config = dict(
    lr=0.00292,
    lr_mult_o=4.0,
    warmup_steps=112,
)
MLP neurons of a small language model. Each row is named by its layer, matrix (up: input weights) and neuron, and shows model dimensions 128-255. Each number is 200 + 20 x the weight over its row's rms, rounded and kept within 0 to 999.
Before each neuron's rows, "fires on" lists the tokens most often at its 100 highest values on Wikipedia text that the model never trained on. A number after a token or word is its count.

fires on: ", " 58, "2" 9
L6.up489,187,216,151,218,209,187,175,230,214,203,240,226,199,206,205,244,243,217,217,229,215,219,230,232,193,187,205,189,201,217,220,201,176,227,206,192,223,158,245,190,214,219,172,199,236,206,195,181,165,174,174,194,206,206,218,149,249,207,235,177,233,175,168,177,230,178,190,204,197,181,181,211,201,188,235,214,236,214,201,181,167,185,185,187,241,251,218,196,189,207,203,171,187,167,185,200,166,243,185,195,220,225,221,219,195,193,197,186,163,227,194,203,187,173,191,199,172,176,208,187,195,242,188,221,206,196,207,228

fires on: "u" 20, "n" 19, "iv" 16, "v" 15, "av" 7, "c" 6
L4.up5,214,207,195,211,207,197,190,167,216,213,203,221,184,182,200,170,193,206,221,186,190,209,219,210,208,227,180,189,182,225,168,214,185,173,192,223,195,205,177,189,221,200,209,224,189,211,167,222,208,199,204,215,241,236,209,226,182,207,232,194,195,203,181,231,195,196,212,213,193,163,225,179,195,217,159,194,206,201,185,223,193,189,224,228,205,186,207,217,223,197,203,221,202,221,232,163,195,228,197,212,175,205,237,184,207,178,210,141,169,190,195,193,216,210,197,210,209,198,199,205,180,206,205,206,202,168,202,230

fires on: "um" 24, "=" 15, "ena" 5, "The " 5, "air" 5, "ury" 4
L6.up667,208,186,176,167,203,203,199,184,164,188,210,231,227,198,228,174,208,201,213,228,201,178,203,204,203,209,161,177,207,223,187,227,205,199,164,216,184,192,202,210,208,209,223,197,161,210,188,241,215,192,218,225,199,197,193,241,208,214,180,196,169,203,190,209,176,169,237,210,179,215,194,202,197,217,193,194,210,173,202,210,207,209,189,170,197,209,209,166,238,213,196,189,206,219,247,188,195,213,235,196,146,215,212,208,213,225,178,213,222,171,191,206,213,177,203,247,186,241,194,194,166,198,174,221,227,160,225,216

fires on: ":" 18, "e" 14, ";" 10, " " 8, "es" 7, "'" 7
L8.up386,227,199,194,230,205,229,178,198,184,227,188,199,197,203,186,178,207,186,199,222,208,218,208,201,235,202,216,198,218,202,195,202,196,241,178,210,202,177,209,199,224,197,167,214,212,219,178,215,194,191,189,196,202,181,208,196,239,196,191,213,194,207,217,193,205,232,157,226,193,186,206,198,200,217,223,206,224,176,200,225,236,171,196,219,186,177,223,206,158,148,200,204,215,195,178,165,215,174,177,169,197,192,203,169,188,209,170,173,223,178,232,165,179,204,192,211,175,215,188,169,186,216,187,213,156,230,200,172

fires on: "ing" 41, "s" 37, "ed" 4
L17.up1004,201,178,188,244,186,211,208,206,244,217,235,200,202,223,166,172,215,187,202,206,224,191,206,198,207,243,183,167,186,165,187,205,175,218,197,197,172,188,151,200,186,186,192,200,202,186,206,185,177,241,222,210,191,232,199,190,196,216,194,193,214,223,187,229,196,178,217,235,207,216,208,207,176,181,249,186,195,204,212,209,217,203,195,227,193,181,187,172,179,164,221,227,186,205,175,217,196,182,178,219,200,184,193,194,226,218,160,215,196,196,198,203,207,218,234,172,177,236,212,200,205,214,232,178,176,222,210,183

fires on: "e" 52, "es" 9, "ae" 8, "ron" 5, "ue" 4
L5.up625,187,172,224,205,224,235,235,214,169,205,192,194,234,202,204,177,204,183,185,206,187,184,211,238,229,209,201,195,220,197,197,180,174,247,170,205,178,213,178,186,184,165,176,237,200,199,239,218,197,209,179,179,243,211,194,211,213,236,172,211,194,190,192,195,192,165,211,191,195,163,207,190,222,219,211,213,201,198,175,221,196,160,194,183,193,193,201,184,206,188,186,236,186,184,202,193,179,193,170,166,186,205,229,184,172,210,211,198,187,172,224,191,188,193,184,243,177,254,216,239,245,180,194,228,179,209,213,210

fires on: " G" 18, " K" 15, "K" 6, " | K" 6, " C" 5
L14.up385,199,170,205,211,173,225,228,201,179,174,185,195,206,212,183,219,198,193,225,207,206,204,181,194,204,160,197,210,179,188,183,188,190,146,200,210,189,182,152,167,236,233,208,198,180,209,205,174,250,193,220,186,224,201,253,187,214,229,191,193,189,185,214,192,192,192,224,200,228,192,158,197,181,190,257,217,216,193,165,227,224,219,200,182,147,190,205,208,222,200,197,200,199,229,238,181,199,169,199,236,215,211,213,196,205,202,196,186,202,173,207,176,180,248,190,210,202,191,164,204,201,190,205,195,194,213,207,163

fires on: "," 100
L12.up31,178,200,228,227,193,218,194,184,207,189,213,153,204,202,195,207,214,201,216,218,176,197,161,202,192,188,215,197,177,206,251,219,200,191,200,220,208,213,205,190,169,194,182,213,241,223,174,202,199,182,205,190,215,154,219,190,193,192,164,198,181,149,199,207,208,199,208,202,215,235,211,187,158,195,221,224,188,211,195,187,211,175,215,193,209,175,190,201,201,183,190,195,186,209,188,176,228,188,217,232,177,204,190,207,170,209,188,224,167,188,191,192,179,184,170,185,211,190,193,170,174,182,183,185,200,179,188,216

fires on: "al" 12, "im" 11, "ob" 9, "l" 9, "s" 8, "ath" 7
L4.up575,208,209,202,197,239,203,205,227,208,190,204,193,202,210,183,179,192,180,170,213,236,190,207,169,207,231,183,174,199,180,208,213,179,242,205,160,179,213,198,194,186,201,174,215,205,197,246,200,205,163,200,221,209,237,181,195,195,208,187,232,192,208,225,217,212,193,198,173,202,176,236,235,207,213,204,193,228,194,212,203,228,207,201,192,211,187,214,166,180,166,189,217,179,196,204,187,212,189,183,225,206,198,176,204,210,199,199,185,196,202,190,193,175,192,218,203,201,171,214,217,213,197,211,183,197,196,188,219

fires on: "\n" 15, " n" 13, " N" 13, " | N" 5, "| N" 5, "ing" 4
L17.up955,179,225,196,183,198,171,205,230,197,193,212,201,202,188,230,181,216,175,215,244,197,199,191,218,202,224,218,175,183,191,193,175,163,179,199,195,172,158,208,203,192,208,181,216,177,167,191,215,202,176,228,214,190,208,212,213,203,203,190,176,207,193,163,211,224,195,202,206,208,223,190,227,189,153,183,177,197,240,217,236,214,196,208,249,196,175,190,207,163,183,193,209,196,201,159,255,187,207,182,230,198,196,230,208,217,205,205,188,220,192,221,226,198,193,175,188,194,194,180,211,228,198,208,193,181,235,208,212

fires on: " | " 19, "m" 17, " c" 11, " " 5, "p" 5
L14.up561,192,224,199,181,189,224,227,185,173,220,215,206,198,236,182,194,225,178,201,225,159,184,210,195,201,221,197,162,207,219,197,192,200,210,168,181,206,216,214,240,214,210,202,221,234,197,183,213,223,206,203,186,180,211,188,213,187,213,208,179,213,198,207,221,228,203,237,158,231,198,204,216,197,196,233,200,176,205,178,219,206,204,207,173,211,194,227,188,173,173,195,145,199,179,199,234,171,216,209,171,214,181,176,228,238,157,143,219,228,209,224,226,184,194,150,209,217,207,226,207,213,199,219,188,204,187,174,205

fires on: " W" 42, "W" 7, "w" 6, " | W" 5, ", W" 5
L16.up744,176,201,206,181,219,226,203,204,168,199,204,219,217,220,145,191,220,168,195,205,210,218,210,209,195,217,186,215,222,188,176,215,185,190,196,168,209,210,184,196,208,207,201,161,217,211,159,175,170,196,181,210,226,208,225,173,184,230,191,209,163,197,213,233,197,180,200,198,200,214,188,211,186,202,205,189,210,202,188,166,221,187,217,206,229,198,195,147,190,210,203,204,168,167,165,211,190,179,173,176,209,199,228,199,184,210,179,154,151,205,173,195,199,191,213,202,206,225,206,176,191,176,196,183,192,194,179,186

fires on: "at" 15, "it" 12, "and" 9, "est" 6, "in" 4, "ig" 4
L8.up1011,184,246,187,195,206,239,207,205,212,206,187,198,195,215,198,173,228,195,184,211,228,209,185,175,179,182,211,214,158,188,173,205,193,190,201,201,181,182,219,180,191,172,224,199,189,177,175,178,209,217,180,223,212,225,194,169,199,212,203,178,230,202,203,199,191,230,216,193,207,178,193,199,192,188,221,224,165,193,197,213,193,184,239,229,190,191,168,222,225,223,209,194,187,215,190,172,228,236,170,216,182,186,140,213,176,173,208,206,196,209,190,196,210,225,200,199,197,237,186,225,222,210,199,177,226,230,216,172

fires on: "," 50, "." 31, ":" 4
L8.up817,174,235,203,223,206,193,185,198,181,188,183,192,185,242,200,218,205,180,198,194,176,166,196,212,195,186,233,229,205,205,208,167,194,176,208,202,200,191,191,191,212,168,199,186,202,214,193,208,191,218,190,162,166,181,201,173,174,200,160,208,232,199,190,218,194,209,185,217,216,192,215,180,196,149,218,180,193,191,229,194,209,217,211,173,184,208,162,243,193,200,213,176,202,199,182,218,206,187,177,210,175,223,222,194,218,191,179,213,196,146,212,185,182,179,167,180,200,201,204,190,152,230,211,197,201,188,154,233

fires on: ";" 68, ":" 25
L12.up34,205,224,199,202,227,190,200,214,182,186,233,176,197,199,171,202,196,195,208,193,206,236,168,219,195,201,230,209,180,190,198,227,184,232,184,215,232,191,206,217,206,209,176,209,250,191,189,201,209,199,190,230,186,167,193,215,197,189,171,226,173,190,220,207,217,159,221,191,195,188,217,172,185,210,185,180,202,205,212,179,207,165,166,169,159,213,217,206,228,179,211,197,202,209,205,246,200,169,175,209,235,194,208,222,185,195,210,165,241,167,182,204,190,221,191,221,185,183,229,226,213,188,207,217,173,235,215,176

fires on: " c" 51, " C" 36, " of C" 5
L8.up314,183,201,163,189,207,210,228,210,185,145,204,195,198,185,175,209,201,156,180,235,203,197,245,195,209,196,182,172,179,202,185,183,197,188,209,183,186,194,157,228,222,220,185,225,180,215,206,192,211,151,209,179,225,218,234,205,159,186,226,190,199,177,202,191,227,163,218,213,223,170,189,204,186,226,217,211,199,219,187,220,176,196,200,179,162,212,184,184,175,222,206,193,186,174,190,232,213,200,204,194,226,139,190,217,209,190,171,209,251,200,204,185,201,180,199,212,177,175,149,194,181,178,215,189,212,194,205,214

fires on: "2" 32, "–" 10, "i" 10, "1" 6, "epend" 6
L8.up626,230,184,161,183,209,195,166,235,193,230,173,210,176,187,185,218,196,212,207,235,172,182,175,174,205,186,175,192,180,200,219,228,179,195,237,199,196,188,217,201,192,183,189,185,215,191,209,164,164,158,202,194,197,182,189,202,203,214,230,215,202,179,198,195,212,175,194,198,190,197,194,216,230,215,179,211,178,210,205,195,217,203,139,192,207,178,171,185,201,195,215,171,201,239,215,218,187,267,195,184,208,224,203,215,218,250,180,164,237,193,199,190,183,185,189,194,192,172,210,176,222,245,204,168,209,190,195,222

fires on: ":" 38, ";" 25, " –" 7, " -" 5, "il" 4
L6.up550,236,206,171,214,231,190,212,197,195,212,166,202,207,207,192,186,185,211,192,200,175,171,192,216,163,207,219,192,221,178,157,197,183,203,191,198,218,201,203,194,205,207,189,196,231,164,162,213,196,192,205,213,187,184,166,217,200,217,136,175,190,202,251,172,197,178,252,184,214,224,221,171,187,250,188,214,196,212,206,150,216,190,189,194,206,233,205,196,224,203,215,231,225,203,200,216,191,177,209,196,193,228,201,235,189,199,204,192,184,186,197,208,186,242,227,219,219,215,177,181,213,195,193,227,201,201,212,184

fires on: "e" 30, "u" 16, "x" 12, "v" 11, "o" 10, "V" 9
L4.up828,247,205,236,209,197,206,178,203,219,214,187,170,192,214,198,213,222,227,188,159,199,201,223,182,250,212,217,207,195,220,195,157,164,219,193,227,199,184,208,210,190,205,208,246,223,192,170,217,207,207,192,190,201,198,194,235,180,214,230,185,168,235,183,209,176,211,203,229,202,190,192,172,187,229,209,184,243,219,164,192,218,164,224,184,187,191,200,230,203,214,228,215,201,220,189,194,202,198,169,192,157,215,248,204,189,223,222,201,202,215,202,202,193,246,185,194,186,145,171,219,183,190,265,239,193,205,229,180

fires on: "i" 18, " le" 12, "le" 11, "W" 9, "w" 6, "'" 5
L14.up251,189,185,226,211,228,204,199,199,205,229,214,184,218,225,202,199,242,213,216,237,193,194,185,186,174,193,179,207,244,194,182,206,186,182,186,230,165,176,187,209,214,225,222,196,211,212,153,203,185,217,181,172,218,208,201,157,181,194,214,170,196,200,155,206,185,191,192,180,177,193,181,199,191,187,211,214,207,221,185,185,230,176,203,184,186,224,212,220,183,168,207,226,204,177,170,183,200,196,153,168,183,191,226,210,184,207,211,162,191,180,183,187,126,176,218,174,229,209,193,152,195,189,233,217,202,188,172,171

fires on: "t" 42, "n" 17, "att" 6, "0" 5
L6.up27,218,207,194,178,198,193,169,159,219,173,196,175,215,222,187,226,172,194,232,167,199,183,222,201,205,172,194,211,178,222,198,181,199,220,232,206,184,204,180,199,220,203,213,176,169,206,199,163,194,192,198,210,180,196,208,192,171,191,220,209,178,218,223,204,188,191,193,205,180,199,168,178,215,210,201,191,208,240,187,236,228,199,166,177,214,225,201,208,190,177,231,186,205,208,232,214,209,224,214,187,205,214,221,191,193,208,182,191,214,177,216,184,241,220,206,192,242,230,209,155,189,209,207,204,168,169,190,206

fires on: " f" 27, " Bl" 16, " gl" 5, " Gl" 4, " bl" 4
L14.up10,202,211,219,184,216,239,190,198,225,186,191,242,241,186,190,198,181,191,205,177,206,178,229,178,196,204,224,225,234,223,178,190,188,190,214,207,225,227,199,221,203,213,197,182,197,202,207,170,207,176,164,193,158,164,199,202,221,188,193,222,208,171,201,199,215,170,206,179,189,187,189,222,190,216,166,229,172,207,219,188,197,184,200,182,175,212,209,222,211,199,204,225,199,196,224,203,179,191,232,234,183,181,177,217,216,224,182,207,232,184,221,187,194,179,204,190,194,191,228,250,222,179,171,203,225,181,192,199